Weights of a small GPT-style language model, trained from scratch on English Wikipedia.
Size: width 512, 8 heads of 64, MLP 1344 SwiGLU, 58.2M parameters.
Architecture: RMSNorm before each block, rotary positions, untied embeddings.
MLP neurons of a small language model. Each row is named by its layer, matrix (gate and up: input weights) and neuron, and shows model dimensions 240-367. Each number is 50 + 12 x the weight over its row's rms, rounded and kept within 0 to 99. A neuron's up and down rows have the sign that makes its largest values positive.
After each neuron's rows, "fires on" lists the tokens most often at its 100 highest values on Wikipedia text that the model never trained on.

L2.gate743:37 48 55 63 48 63 55 38 53 32 52 46 61 49 42 43 37 63 36 35 47 51 68 40 50 37 54 47 48 65 73 50 46 31 42 67 47 42 52 38 35 37 53 31 69 62 50 28 55 59 56 31 51 52 24 72 30 67 67 66 40 22 60 53 34 51 62 33 41 38 50 73 54 50 47 57 70 68 39 57 53 38 43 35 63 50 23 50 40 52 60 64 40 36 52 59 64 74 59 46 52 47 53 51 59 55 55 54 30 46 51 49 38 67 71 31 42 51 62 69 41 45 49 43 49 50 27 33
L2.up743:33 59 40 58 35 53 48 60 37 23 49 42 52 50 53 45 23 52 27 41 47 41 62 34 26 49 61 55 70 50 68 50 69 58 43 59 64 50 50 50 33 39 36 39 71 57 44 41 65 62 56 48 52 58 40 58 31 51 70 51 47 42 61 60 45 62 69 48 56 70 48 59 54 51 57 55 50 56 50 58 44 29 56 49 28 50 34 62 66 59 59 62 50 55 48 70 50 63 45 63 56 55 31 54 59 61 56 60 54 44 63 60 42 56 70 40 40 43 70 74 44 60 45 54 54 39 35 45
fires on: " In", " At", " On", " (in", "At", "in"

L10.gate163:49 50 51 70 48 47 67 42 37 49 53 47 48 47 48 68 36 34 43 52 60 48 47 43 46 46 54 52 54 49 36 46 27 27 44 65 48 38 40 64 60 20 63 30 69 61 41 72 26 38 51 49 61 80 49 37 43 64 35 55 65 63 44 57 46 48 41 45 69 50 68 45 63 58 44 56 65 60 54 44 76 40 39 70 51 68 45 25 50 35 46 37 66 31 38 57 23 51 52 44 57 46 60 65 63 51 60 66 62 23 77 48 31 51 55 75 54 44 29 39 36 49 36 50 42 29 36 51
L10.up163:46 61 52 31 54 48 65 55 52 47 43 38 70 66 48 65 60 48 37 46 41 59 32 49 54 55 44 43 39 54 63 53 54 50 61 49 36 54 44 61 63 54 48 49 52 49 63 47 50 47 65 49 56 43 59 37 65 58 62 59 32 79 52 56 42 47 28 28 43 67 47 39 49 44 45 51 40 50 67 24 38 62 44 40 50 73 38 34 40 52 58 61 83 32 47 58 74 59 57 39 52 28 55 85 61 62 78 24 57 59 51 20 57 50 65 67 27 44 48 55 70 54 44 49 51 62 33 48
fires on: "F", "f", "of", " hon", " F", "af"

L2.gate621:49 44 32 44 27 49 42 59 59 49 47 30 50 46 55 40 34 42 61 50 50 53 78 40 68 80 31 54 61 55 32 50 51 43 51 63 65 61 36 71 41 66 48 35 53 45 48 59 59 56 76 45 32 70 55 31 38 44 38 67 33 69 52 32 61 51 47 22 58 52 73 46 51 59 36 51 10 47 59 62 39 53 59 67 46 44 47 57 47 34 47 52 49 52 52 44 55 53 48 34 59 60 61 56 33 53 50 43 53 64 66 51 45 37 63 71 55 55 39 29 68 51 46 47 40 11 60 49
L2.up621:46 60 45 51 53 43 57 47 63 64 56 64 52 39 55 35 48 46 39 41 57 45 70 54 60 51 36 56 43 64 38 38 56 46 45 62 57 54 52 45 48 67 29 45 27 48 48 46 54 60 35 50 51 81 58 61 46 47 50 41 59 38 80 32 60 41 50 38 52 54 45 55 38 76 44 48 28 44 65 69 50 53 47 56 39 50 54 59 48 60 47 66 25 65 50 45 51 42 52 54 55 46 68 57 36 53 52 40 57 49 52 41 39 52 45 71 58 48 39 63 72 57 58 52 54 35 35 46
fires on: "av", " Ram", "re", " Naval", " Med"

L2.gate133:40 37 46 47 65 41 26 53 25 61 46 54 66 45 53 50 69 63 62 68 36 48 54 47 59 46 54 68 41 64 33 39 41 44 48 48 56 41 55 25 65 54 55 46 51 63 30 40 62 39 44 48 57 54 65 45 50 56 35 49 51 43 72 35 58 54 77 58 55 58 41 59 57 59 44 62 73 46 48 55 38 57 50 45 42 59 46 40 39 60 41 28 54 52 42 37 66 50 63 51 63 55 60 45 41 38 69 55 51 43 43 62 57 42 46 57 80 46 26 73 54 44 53 51 45 49 55 60
L2.up133:58 37 26 48 53 34 48 33 38 29 38 57 33 56 64 49 64 70 46 54 48 47 43 80 50 47 28 55 55 46 63 53 47 18 62 69 45 46 48 52 50 55 45 53 67 54 44 67 40 45 49 49 26 60 54 55 64 51 56 40 58 43 84 34 43 59 37 67 18 37 72 62 46 42 51 44 40 35 64 52 48 60 62 53 58 34 45 60 59 49 46 45 69 51 54 53 46 51 57 61 59 52 48 58 46 41 43 37 31 56 63 41 58 39 64 56 38 77 41 31 53 53 50 35 75 36 63 69
fires on: " Ele", " ele", "ull", " dra", " Sir"

L2.gate620:63 51 41 64 27 78 44 62 40 52 36 47 32 52 61 68 53 71 71 48 58 50 51 43 52 39 40 62 44 54 42 61 29 23 44 41 45 60 56 55 49 60 60 53 62 51 45 39 40 66 58 39 47 44 59 39 52 50 51 52 63 62 61 32 54 54 42 39 53 57 30 40 36 62 49 35 59 43 53 44 57 72 41 60 52 44 55 63 43 35 30 46 68 27 32 48 62 69 54 33 55 48 45 47 39 47 53 42 68 60 63 20 52 59 48 49 58 31 60 46 66 53 71 57 39 56 74 43
L2.up620:78 46 51 40 31 80 34 65 38 39 34 47 39 46 61 50 46 62 65 39 38 47 54 47 47 34 49 55 48 67 51 49 39 50 50 37 51 51 46 38 62 58 70 45 72 60 42 46 38 72 56 33 54 28 77 38 47 53 62 56 57 56 63 42 60 45 43 45 53 59 43 39 31 51 49 50 50 47 64 55 43 58 49 61 60 52 48 62 26 37 57 46 79 43 39 45 75 54 58 39 75 39 58 48 44 48 47 49 75 35 57 46 43 45 42 49 71 39 62 37 63 57 60 41 47 45 65 60
fires on: " Award", " Title", " Result", " Position", " Candidate", " nominated"

L3.gate609:59 48 57 34 51 63 67 47 23 40 66 46 48 72 67 31 61 60 66 40 58 60 67 39 41 54 55 68 48 51 50 62 65 54 42 71 70 32 45 39 53 28 65 42 62 37 51 32 43 61 41 60 61 53 36 57 55 38 59 58 61 41 57 51 57 36 32 57 67 49 29 52 60 49 52 65 59 50 38 62 39 20 55 49 60 39 89 80 38 70 37 59 33 47 39 40 55 65 62 69 55 60 22 53 41 68 55 60 57 69 40 55 51 42 53 36 61 38 65 55 45 54 36 35 47 56 34 47
L3.up609:65 41 63 63 71 45 49 53 25 40 79 46 38 81 46 42 61 52 55 44 52 56 25 46 57 55 58 50 36 32 33 57 68 49 51 40 34 38 40 58 61 53 52 48 54 19 63 43 65 32 46 57 44 48 49 48 54 35 51 33 59 67 24 60 58 50 37 51 44 64 52 49 40 55 58 60 40 33 54 85 52 34 56 41 61 02 73 44 41 37 41 44 62 45 43 52 28 61 50 69 66 69 54 49 54 73 57 33 59 54 58 39 44 59 60 39 64 46 61 25 30 48 39 18 67 49 46 35
fires on: " |", ":", " follow", " of", " by:", " cred"

L3.gate819:45 26 57 67 38 44 44 65 57 62 65 53 41 46 33 41 42 53 54 68 44 41 51 47 84 57 31 57 49 47 39 40 52 45 60 48 68 43 64 53 80 47 55 57 50 52 59 58 62 37 29 36 51 34 54 47 57 59 49 44 45 40 42 58 69 45 44 37 61 41 34 52 59 68 53 51 64 59 36 58 42 33 32 43 41 61 40 66 55 53 28 42 45 41 60 56 43 73 64 51 54 51 35 61 54 54 53 51 46 44 55 57 54 49 50 33 58 14 56 46 53 26 42 58 57 40 47 34
L3.up819:57 56 63 57 48 83 55 52 45 71 69 36 58 47 39 51 27 69 42 38 43 25 63 43 75 46 51 48 42 36 54 42 53 36 59 48 57 27 60 32 61 52 41 22 57 53 43 53 50 56 54 39 67 53 36 38 37 52 53 58 51 50 72 52 40 45 21 58 60 35 55 36 42 47 49 38 47 48 69 52 48 55 57 48 54 58 36 63 57 69 31 23 60 35 64 46 40 24 37 40 39 57 54 43 70 60 43 64 60 73 44 61 55 69 51 48 63 57 50 51 48 48 61 46 53 75 44 56
fires on: "\n"

L2.gate812:63 46 49 46 48 69 42 43 25 63 70 73 30 65 35 47 35 69 58 45 71 39 38 69 50 52 45 49 68 61 60 54 42 38 55 65 54 46 58 36 75 59 52 47 66 40 35 41 42 39 39 36 49 48 25 50 54 28 45 45 53 47 39 54 67 53 51 48 47 42 35 60 59 76 46 52 60 47 51 57 58 40 47 48 49 49 35 58 56 39 78 48 66 39 69 68 54 52 43 71 67 68 36 42 61 40 60 60 37 55 42 60 54 49 42 40 61 36 35 64 39 38 46 52 38 76 48 70
L2.up812:59 68 49 66 51 56 73 40 41 60 51 62 46 38 49 34 49 42 53 38 50 34 52 51 54 38 49 54 60 38 71 33 46 60 65 66 54 31 53 26 51 50 56 40 35 41 54 39 62 37 50 24 25 61 40 32 50 49 54 58 38 41 36 69 54 42 42 39 66 49 57 49 62 57 34 41 49 46 34 64 57 48 28 50 54 40 61 66 45 42 32 23 55 55 50 52 56 51 47 66 53 48 39 71 48 34 69 55 54 53 35 42 61 39 41 44 53 53 40 58 34 48 40 51 29 65 47 71
fires on: "\n", " by"

L3.gate846:55 47 40 41 42 47 39 54 54 62 57 57 51 61 49 34 35 56 68 52 55 69 57 56 46 57 53 71 48 53 58 44 52 51 55 57 78 39 46 53 62 66 33 68 35 44 71 51 55 72 60 64 41 69 45 43 44 69 56 41 28 52 28 61 63 31 77 45 36 40 48 36 66 33 67 66 59 67 39 37 39 48 41 26 54 39 41 31 39 54 50 47 56 52 36 77 72 35 58 46 35 56 28 27 54 39 69 64 36 77 52 49 39 54 67 40 56 58 47 58 46 51 44 47 41 22 54 49
L3.up846:46 53 35 70 38 59 55 70 55 64 53 64 46 33 55 56 37 55 45 72 38 55 33 48 56 49 59 37 51 42 49 57 48 71 44 58 44 59 28 23 42 51 59 46 53 66 75 48 30 65 46 58 39 40 30 55 50 38 41 37 60 41 65 49 35 30 42 51 56 75 72 59 51 49 56 50 66 57 76 37 23 46 58 59 51 57 54 79 42 36 53 61 30 63 52 58 39 68 28 52 46 52 42 53 28 51 30 62 56 61 30 47 54 57 59 43 52 31 46 37 51 64 44 51 37 51 52 34
fires on: "e", " We", " we", " ste", " Bre", " fe"

L11.gate561:52 38 45 44 39 39 53 40 40 59 55 62 80 54 59 34 50 78 66 49 55 69 64 45 36 38 55 52 53 58 45 52 55 55 55 60 30 46 54 41 58 55 58 56 46 52 31 42 28 25 41 47 58 49 28 56 59 65 50 59 49 60 37 56 52 51 46 69 71 67 25 45 52 44 52 44 46 73 41 42 65 22 63 72 56 66 48 47 53 56 49 51 54 55 34 55 48 59 49 34 45 55 37 47 53 74 58 48 51 65 47 39 52 44 55 38 68 52 46 59 44 42 32 48 37 62 47 61
L11.up561:48 37 59 58 56 53 44 46 62 54 44 42 37 46 46 49 44 76 71 58 49 66 66 82 69 51 45 72 44 69 39 66 52 18 51 38 41 63 56 37 57 67 57 35 57 42 43 39 34 43 48 49 72 47 38 50 62 39 47 72 40 47 29 51 57 49 87 59 56 54 37 46 56 55 26 53 32 65 43 45 94 68 48 74 76 58 62 36 58 33 42 38 54 71 57 38 52 60 35 66 42 52 46 57 60 49 65 60 56 73 64 34 48 42 49 57 68 48 63 55 56 42 64 61 27 44 39 51
fires on: " of", " by", " |", ":", " at", " by:"

L3.gate167:47 61 53 32 48 32 48 35 59 52 54 52 61 68 71 56 43 40 53 67 68 48 41 45 48 44 41 31 51 38 61 64 38 63 41 42 58 43 59 51 67 36 52 36 40 64 50 43 49 44 66 49 29 34 63 28 38 44 57 70 45 30 55 71 43 24 54 50 45 51 30 59 53 45 60 45 46 63 65 63 46 55 26 60 25 61 38 63 59 45 44 54 56 67 56 44 54 45 39 41 50 56 33 28 59 54 71 37 51 44 62 47 35 65 50 42 45 36 51 26 40 63 50 32 50 67 45 49
L3.up167:51 61 49 60 45 44 59 23 51 58 56 51 47 64 60 26 54 64 75 54 62 47 24 57 49 73 64 45 64 66 50 59 59 58 44 42 44 59 44 41 61 56 58 42 41 42 50 52 35 52 55 51 25 48 74 44 34 34 60 30 74 57 37 57 66 44 62 56 55 59 63 56 44 54 55 57 58 67 28 52 51 50 57 40 45 60 48 57 46 62 40 52 65 77 44 50 64 32 56 55 64 33 27 37 43 51 51 40 48 72 66 44 56 52 45 35 57 42 56 48 47 45 59 41 57 55 63 48
fires on: "h", "on", "re", "k", "{", "r"

L10.gate256:56 38 48 61 35 27 51 23 54 46 62 54 65 17 33 51 39 63 40 65 44 38 70 54 67 66 59 57 53 52 69 35 56 51 55 24 25 37 40 41 31 54 35 34 62 55 52 43 77 26 58 05 28 60 41 59 50 53 45 53 61 64 33 44 13 51 49 52 44 25 42 44 51 52 28 66 49 61 76 56 50 43 51 46 36 69 49 63 52 50 40 42 25 39 51 65 45 52 40 51 43 54 64 40 37 76 39 36 50 60 33 63 58 45 37 62 44 48 55 43 51 39 30 37 51 44 37 57
L10.up256:70 35 32 51 40 37 71 49 58 60 54 35 55 37 45 59 57 51 49 46 30 57 50 68 39 52 30 55 55 37 46 35 70 54 63 27 38 52 49 58 38 52 37 59 48 52 53 38 35 40 40 44 50 52 43 35 47 40 38 45 49 38 49 53 49 67 49 66 22 50 52 29 69 57 60 50 50 41 69 70 43 42 45 39 46 39 70 40 69 66 53 46 41 45 69 23 55 34 54 53 51 44 67 60 69 56 42 34 38 50 67 70 66 51 41 32 52 42 67 42 63 46 52 65 52 46 63 59
fires on: " to", " the", " of", " his", " a"

L3.gate311:57 48 46 27 30 53 57 35 55 24 54 49 55 62 47 64 32 46 53 45 47 54 57 57 40 45 77 44 60 30 48 51 68 49 59 64 59 45 45 40 63 51 47 41 33 70 54 28 55 43 40 53 52 51 49 66 36 42 52 55 54 46 61 61 44 34 48 48 36 32 35 62 47 46 60 42 39 51 54 57 55 40 35 47 53 64 35 69 48 51 54 61 54 54 54 46 54 46 39 63 38 49 54 37 55 25 61 45 52 55 40 40 49 53 42 75 63 51 60 41 65 56 64 49 44 51 67 37
L3.up311:49 40 48 42 22 41 73 45 56 44 54 76 43 33 55 54 43 60 47 56 55 38 52 57 56 47 74 41 56 43 43 65 56 58 46 56 37 34 46 59 47 51 48 43 42 42 62 19 47 28 67 58 23 68 38 51 49 54 49 50 27 48 60 57 49 51 72 49 70 27 62 44 35 60 39 56 64 36 65 57 76 38 59 47 68 37 14 40 39 66 49 50 70 41 46 41 63 61 62 46 62 41 53 60 69 49 40 55 32 56 66 59 53 55 54 33 59 61 59 49 70 53 55 52 66 43 66 28
fires on: "on", "oc", "r", "et", "ag", "iv"

L13.gate583:63 50 42 68 45 69 58 53 66 59 41 70 68 55 50 64 38 61 43 48 31 48 47 32 53 63 52 42 72 56 49 64 50 57 43 55 54 48 48 25 57 49 56 44 77 45 44 42 61 40 70 54 57 50 56 50 46 44 31 59 34 51 29 55 50 34 58 58 60 69 29 60 24 50 51 87 48 51 73 70 83 51 52 30 47 57 47 42 58 51 45 44 48 42 49 59 54 33 41 40 56 61 41 32 55 76 45 49 68 74 46 64 45 51 59 43 69 62 50 41 46 42 69 56 61 34 47 41
L13.up583:74 41 51 58 55 43 44 56 74 43 42 50 62 48 45 71 46 74 65 49 52 64 60 57 41 35 46 32 24 64 37 46 51 35 57 41 53 58 32 52 57 31 49 37 74 56 58 50 65 54 41 35 66 55 44 51 50 44 52 50 72 41 47 49 36 71 36 39 16 46 52 19 40 60 26 29 50 40 42 38 77 78 70 49 31 53 64 43 62 21 30 56 60 47 59 57 30 52 52 32 62 53 33 54 51 40 44 63 43 59 27 56 52 63 27 53 53 54 57 58 44 56 72 42 56 70 36 36
fires on: " |", ").", " Episode:"

L10.gate1219:47 51 49 67 59 59 46 40 42 68 34 50 86 68 43 43 43 46 48 42 37 68 48 36 65 49 47 57 54 55 74 51 35 34 36 50 66 74 53 48 48 42 56 50 56 58 50 25 48 45 56 49 49 34 56 47 56 67 66 36 38 78 40 33 55 38 60 57 49 51 52 57 44 49 28 37 56 64 61 62 49 35 52 50 54 34 47 76 61 54 31 66 42 61 48 62 57 40 56 59 40 39 36 51 51 49 55 63 27 65 50 64 30 50 57 50 59 45 62 52 44 52 67 38 38 53 56 33
L10.up1219:52 60 53 45 47 47 57 63 49 45 52 50 29 17 36 44 24 45 72 32 42 48 44 43 38 45 41 27 50 53 65 58 54 47 47 42 25 47 34 56 24 36 37 58 40 53 37 36 44 56 28 58 76 36 71 58 37 70 47 45 55 44 61 66 58 37 48 54 43 52 57 54 46 58 52 51 58 42 54 36 42 35 27 56 43 27 25 40 43 50 50 45 52 61 58 51 51 47 40 62 50 56 42 38 57 57 46 55 47 60 22 58 36 50 54 44 40 43 60 63 65 71 49 57 60 21 56 61
fires on: " at", " a", " At", "At"

L13.gate560:46 73 49 53 40 70 64 52 50 64 70 52 52 48 45 53 72 62 38 41 50 84 60 56 60 32 63 46 53 52 33 51 53 59 31 64 51 38 58 28 49 60 43 47 50 55 43 37 47 33 55 52 39 61 38 42 42 52 50 68 40 63 49 42 29 51 58 65 61 62 40 32 55 47 50 57 59 66 46 76 48 50 46 34 72 57 47 49 62 30 65 61 48 55 46 52 35 54 56 51 59 28 49 53 69 68 45 51 59 56 38 35 42 43 47 32 52 34 69 58 41 48 61 54 61 81 59 38
L13.up560:49 44 69 50 37 49 62 35 49 50 50 34 67 53 36 47 56 61 64 46 73 41 63 40 66 54 24 53 50 49 39 54 54 66 28 39 56 27 67 48 61 43 30 43 58 59 53 60 39 40 52 43 49 52 48 50 57 26 51 62 41 61 49 60 38 62 51 51 54 41 51 45 46 55 58 33 25 50 41 77 67 40 55 71 43 47 66 47 65 45 62 53 62 63 59 61 46 26 75 48 48 58 37 41 51 30 54 50 71 33 31 35 67 49 33 49 61 43 52 65 37 42 45 66 75 55 59 42
fires on: " |", "-1", "-0", "|"

L10.gate463:40 62 39 52 28 55 51 40 53 69 41 63 45 63 39 59 40 45 87 43 46 47 47 71 61 44 71 57 47 56 60 32 46 38 74 47 54 47 37 39 46 51 49 66 66 49 57 55 52 46 46 14 18 56 45 56 59 59 42 32 53 21 54 39 24 57 58 80 43 49 58 64 38 36 30 57 48 71 60 45 61 50 69 46 46 54 50 73 53 51 70 59 33 56 30 58 45 73 37 30 42 63 59 54 60 62 40 50 59 29 38 46 59 40 51 63 71 46 55 37 62 39 28 53 56 68 38 36
L10.up463:58 64 21 43 53 39 56 47 40 46 48 47 61 61 42 43 55 59 63 39 50 53 61 49 63 38 73 73 72 58 60 38 58 49 33 60 37 45 72 35 45 61 35 53 49 35 49 68 60 63 43 50 50 43 35 56 30 69 44 37 25 32 54 42 51 48 45 42 67 42 52 64 63 50 37 65 51 74 64 49 41 42 50 53 72 60 71 60 48 19 51 25 46 47 66 62 66 46 46 67 38 44 51 47 68 54 51 46 48 51 49 39 44 59 34 39 33 84 70 49 52 45 37 69 50 53 39 38
fires on: " in", " the", "\n", " of"

L10.gate584:60 43 49 58 40 45 45 39 51 63 49 34 39 57 44 37 36 62 67 45 66 40 51 50 60 46 54 51 56 56 64 43 59 38 41 67 43 46 35 45 48 57 52 40 30 60 49 31 46 47 34 42 53 47 47 71 40 47 58 50 62 31 52 45 31 49 75 58 69 35 63 32 29 38 36 66 55 49 37 51 50 53 46 57 48 49 42 58 48 48 76 40 53 14 31 46 31 42 57 44 54 53 46 48 67 79 53 42 76 48 53 61 42 54 49 38 54 49 53 38 43 55 65 37 74 55 19 61
L10.up584:39 50 55 40 32 43 56 43 72 55 40 64 45 45 50 23 37 67 54 54 47 45 50 51 41 63 38 75 29 56 67 41 59 43 59 58 44 68 74 21 47 43 51 60 29 62 31 43 52 44 49 36 32 40 52 46 29 59 50 52 51 34 47 47 26 46 71 79 56 43 52 46 48 52 45 55 72 47 62 57 63 57 55 70 61 52 48 52 44 32 51 48 34 51 36 56 43 34 45 55 68 64 54 68 60 58 59 52 58 46 29 57 37 36 27 55 40 49 61 48 76 27 46 55 42 44 38 30
fires on: " the", " in", " during", " early", " late"

L2.gate22:47 56 47 46 51 47 59 49 55 61 49 50 53 57 42 53 69 49 71 47 56 47 45 54 39 37 52 44 70 37 40 58 36 65 38 57 67 56 63 67 54 42 51 53 35 57 64 53 55 54 33 57 73 48 32 44 51 50 70 51 23 65 57 55 32 45 41 50 51 54 38 53 46 44 62 54 54 39 55 51 30 56 59 62 39 48 45 60 66 60 48 58 60 43 47 34 44 50 52 53 52 40 58 40 94 60 39 38 53 17 53 48 36 64 49 44 54 56 67 73 40 51 51 66 43 38 55 44
L2.up22:69 49 37 62 64 42 68 56 41 69 25 44 64 54 44 62 68 44 51 54 50 65 42 46 54 58 53 42 73 49 49 59 50 53 61 55 64 50 57 56 46 56 56 59 51 45 53 56 65 79 41 56 54 54 18 49 48 52 62 48 24 54 44 65 40 72 52 41 46 54 51 53 62 49 39 28 49 26 55 57 53 52 56 61 41 33 45 45 41 59 42 46 40 50 34 47 66 54 52 52 50 43 46 50 56 77 62 40 56 26 58 48 62 58 66 65 33 59 58 40 30 40 30 61 54 60 55 59
fires on: " friend", " master", "oman", " Fellow", " Friend", "="

L10.gate924:49 65 50 66 43 46 26 41 47 39 46 61 31 45 69 52 35 73 38 70 48 60 52 42 46 51 51 62 54 48 48 50 29 48 49 72 62 56 49 35 53 45 63 51 25 62 46 53 45 67 42 41 44 41 40 53 64 57 79 44 38 54 60 31 36 46 45 38 65 49 35 41 46 56 43 51 54 54 50 25 30 46 24 59 56 41 53 68 42 41 65 92 37 51 37 39 35 26 56 32 48 41 27 38 50 60 40 44 46 37 49 43 52 49 49 42 63 50 40 58 72 59 37 44 65 63 59 53
L10.up924:44 27 47 53 41 43 72 41 60 41 43 32 29 45 45 45 38 50 38 44 43 72 51 75 45 52 40 54 48 43 66 35 60 53 49 34 42 68 69 35 35 45 29 48 60 73 51 33 65 31 52 30 43 55 47 55 56 60 41 40 44 37 43 40 46 59 58 74 34 38 37 58 67 60 48 47 41 68 57 59 40 49 42 56 64 36 54 69 61 36 61 47 56 51 75 47 31 48 53 42 50 33 45 65 19 54 57 40 53 49 41 56 41 51 33 57 51 66 48 54 54 44 32 41 61 21 51 28
fires on: " in", " since", " from", " to"

L2.gate165:68 78 46 43 52 53 50 59 58 42 77 28 52 69 37 37 55 64 54 49 59 54 27 39 44 37 61 47 51 45 37 37 79 54 72 49 38 39 56 74 50 51 70 37 69 64 61 55 52 64 44 69 65 53 74 74 47 46 61 35 67 52 40 55 58 23 49 57 37 79 21 48 71 64 48 65 16 47 45 58 75 48 64 42 45 27 67 65 61 62 48 52 35 41 52 36 47 59 40 67 51 43 30 49 64 49 55 36 65 40 29 53 43 24 35 31 40 54 69 69 43 63 57 40 62 43 49 17
L2.up165:51 80 53 38 62 58 43 50 53 48 68 50 56 65 55 37 45 50 66 58 61 44 32 38 52 35 56 52 41 29 50 39 70 66 65 52 46 40 57 73 52 31 68 42 60 56 61 62 38 45 42 59 70 47 78 64 43 48 54 42 53 58 46 63 71 35 38 41 30 76 30 53 72 52 65 68 26 57 31 55 64 51 55 62 54 18 66 71 52 70 43 58 38 44 43 36 43 63 39 71 56 49 39 43 67 64 63 45 54 49 34 53 36 17 30 38 46 57 82 56 55 65 45 47 50 32 45 12
fires on: " |", "|---|---|---|---|---|---|"

L2.gate676:62 52 55 62 51 53 56 61 26 57 59 34 43 30 58 47 55 43 51 59 45 36 46 44 27 49 57 59 45 57 54 45 47 46 64 49 63 42 46 46 10 42 55 61 52 46 49 49 34 69 55 43 43 48 56 51 35 59 62 67 59 46 28 58 32 41 32 36 52 42 40 68 43 42 76 62 45 35 46 54 55 79 60 45 69 47 50 60 56 58 54 65 25 58 48 37 78 42 50 13 58 25 61 52 62 58 51 58 27 55 48 51 48 27 63 31 68 63 52 61 47 77 53 52 52 34 51 60
L2.up676:40 55 62 48 54 56 73 67 30 58 54 29 44 44 56 55 57 45 49 57 58 46 48 25 36 43 46 47 48 58 39 50 62 60 58 71 63 48 39 50 27 59 70 50 53 49 47 48 36 45 68 47 67 58 59 53 32 39 63 55 51 62 39 68 55 41 48 39 62 49 44 46 46 36 75 59 66 32 40 70 35 55 60 32 63 47 44 50 28 55 58 62 44 59 65 18 65 52 47 34 53 59 49 40 55 63 59 50 34 45 50 51 44 45 40 48 68 37 50 65 42 52 44 65 55 54 59 53
fires on: " would", " could", " may", " will", " can", " might"

L11.gate449:63 54 61 50 47 46 39 46 32 36 67 58 69 42 53 59 30 39 58 40 48 40 31 35 40 54 53 46 54 64 59 54 53 42 63 53 42 48 77 61 32 36 55 44 37 48 50 46 38 72 49 50 40 33 55 45 38 31 56 75 74 65 30 39 56 51 52 67 57 35 23 36 45 39 78 53 45 47 61 59 32 49 43 54 57 56 59 40 60 51 45 63 52 33 53 29 64 33 59 42 29 65 69 50 42 53 62 67 36 72 41 34 57 50 58 37 80 64 48 50 58 56 55 63 37 24 46 68
L11.up449:61 56 56 66 44 54 62 41 39 39 64 43 51 47 58 67 41 46 45 54 54 69 27 56 43 37 52 39 55 72 57 62 42 49 69 49 46 50 74 52 44 36 50 50 23 47 47 44 44 53 35 62 39 36 49 47 50 49 33 62 74 51 51 44 61 64 45 72 40 42 22 57 48 37 73 52 47 37 61 64 26 40 50 55 55 48 60 53 53 49 28 69 54 36 52 46 62 40 52 37 28 60 70 56 51 44 55 64 36 59 47 37 53 52 64 43 65 56 52 55 46 64 50 50 34 21 64 51
fires on: " to", " would", " could", " should"

L10.gate712:48 37 58 72 48 53 47 45 43 34 36 56 74 39 52 40 49 65 60 41 34 49 39 38 49 52 49 64 46 66 46 37 48 75 44 35 39 42 40 35 42 41 66 46 49 42 51 43 48 74 55 53 33 51 47 52 59 59 64 60 56 39 53 49 51 52 40 63 49 46 47 45 51 53 34 47 52 75 61 48 57 56 37 65 62 32 64 50 53 26 58 45 35 54 45 42 30 43 58 57 57 49 62 38 41 66 61 31 32 52 38 32 37 44 60 54 70 65 60 64 65 34 31 53 35 66 27 33
L10.up712:42 65 61 53 23 38 66 34 53 42 34 59 47 56 42 50 33 40 67 47 63 27 22 58 32 39 59 56 77 22 74 58 55 55 31 45 47 52 50 44 43 73 38 51 79 68 56 27 49 28 42 17 40 44 49 40 23 68 44 61 53 64 59 39 45 53 48 67 61 63 53 63 53 52 62 58 30 56 52 53 49 40 57 43 64 49 48 68 49 42 44 52 37 55 67 57 44 41 57 34 50 45 45 32 65 57 56 63 58 51 54 68 37 64 45 46 61 51 66 44 52 47 32 17 68 29 49 58
fires on: " in", " at", " until", " on", " from", " by"

L11.gate627:42 44 47 61 45 34 33 57 52 63 35 46 57 48 47 45 45 19 56 53 41 55 29 58 63 28 38 63 45 61 70 57 38 42 41 27 69 28 50 41 33 45 52 48 32 55 35 38 36 55 52 36 56 46 57 62 63 54 59 54 52 16 31 49 81 56 64 40 47 42 59 56 54 58 51 45 42 48 37 39 59 28 52 55 67 63 49 62 63 47 56 53 52 64 68 48 56 58 68 42 69 44 60 47 45 74 50 72 55 41 40 40 49 60 56 57 49 34 45 56 79 40 31 54 42 59 32 45
L11.up627:57 68 60 42 21 37 61 50 32 45 39 45 62 53 49 29 34 38 33 22 51 26 40 41 34 43 49 52 35 52 48 46 64 53 72 33 33 47 54 36 26 47 60 52 52 59 47 73 28 30 55 52 55 65 43 47 73 46 49 49 49 58 51 73 76 38 42 51 56 50 41 51 57 41 59 42 45 61 49 51 49 45 56 57 46 45 28 39 36 36 51 57 40 45 71 37 15 52 63 52 66 66 62 58 83 46 32 62 45 52 69 78 47 50 64 46 28 51 61 62 33 63 49 36 67 56 46 49
fires on: " to", " on", " off", " for", " by", " at"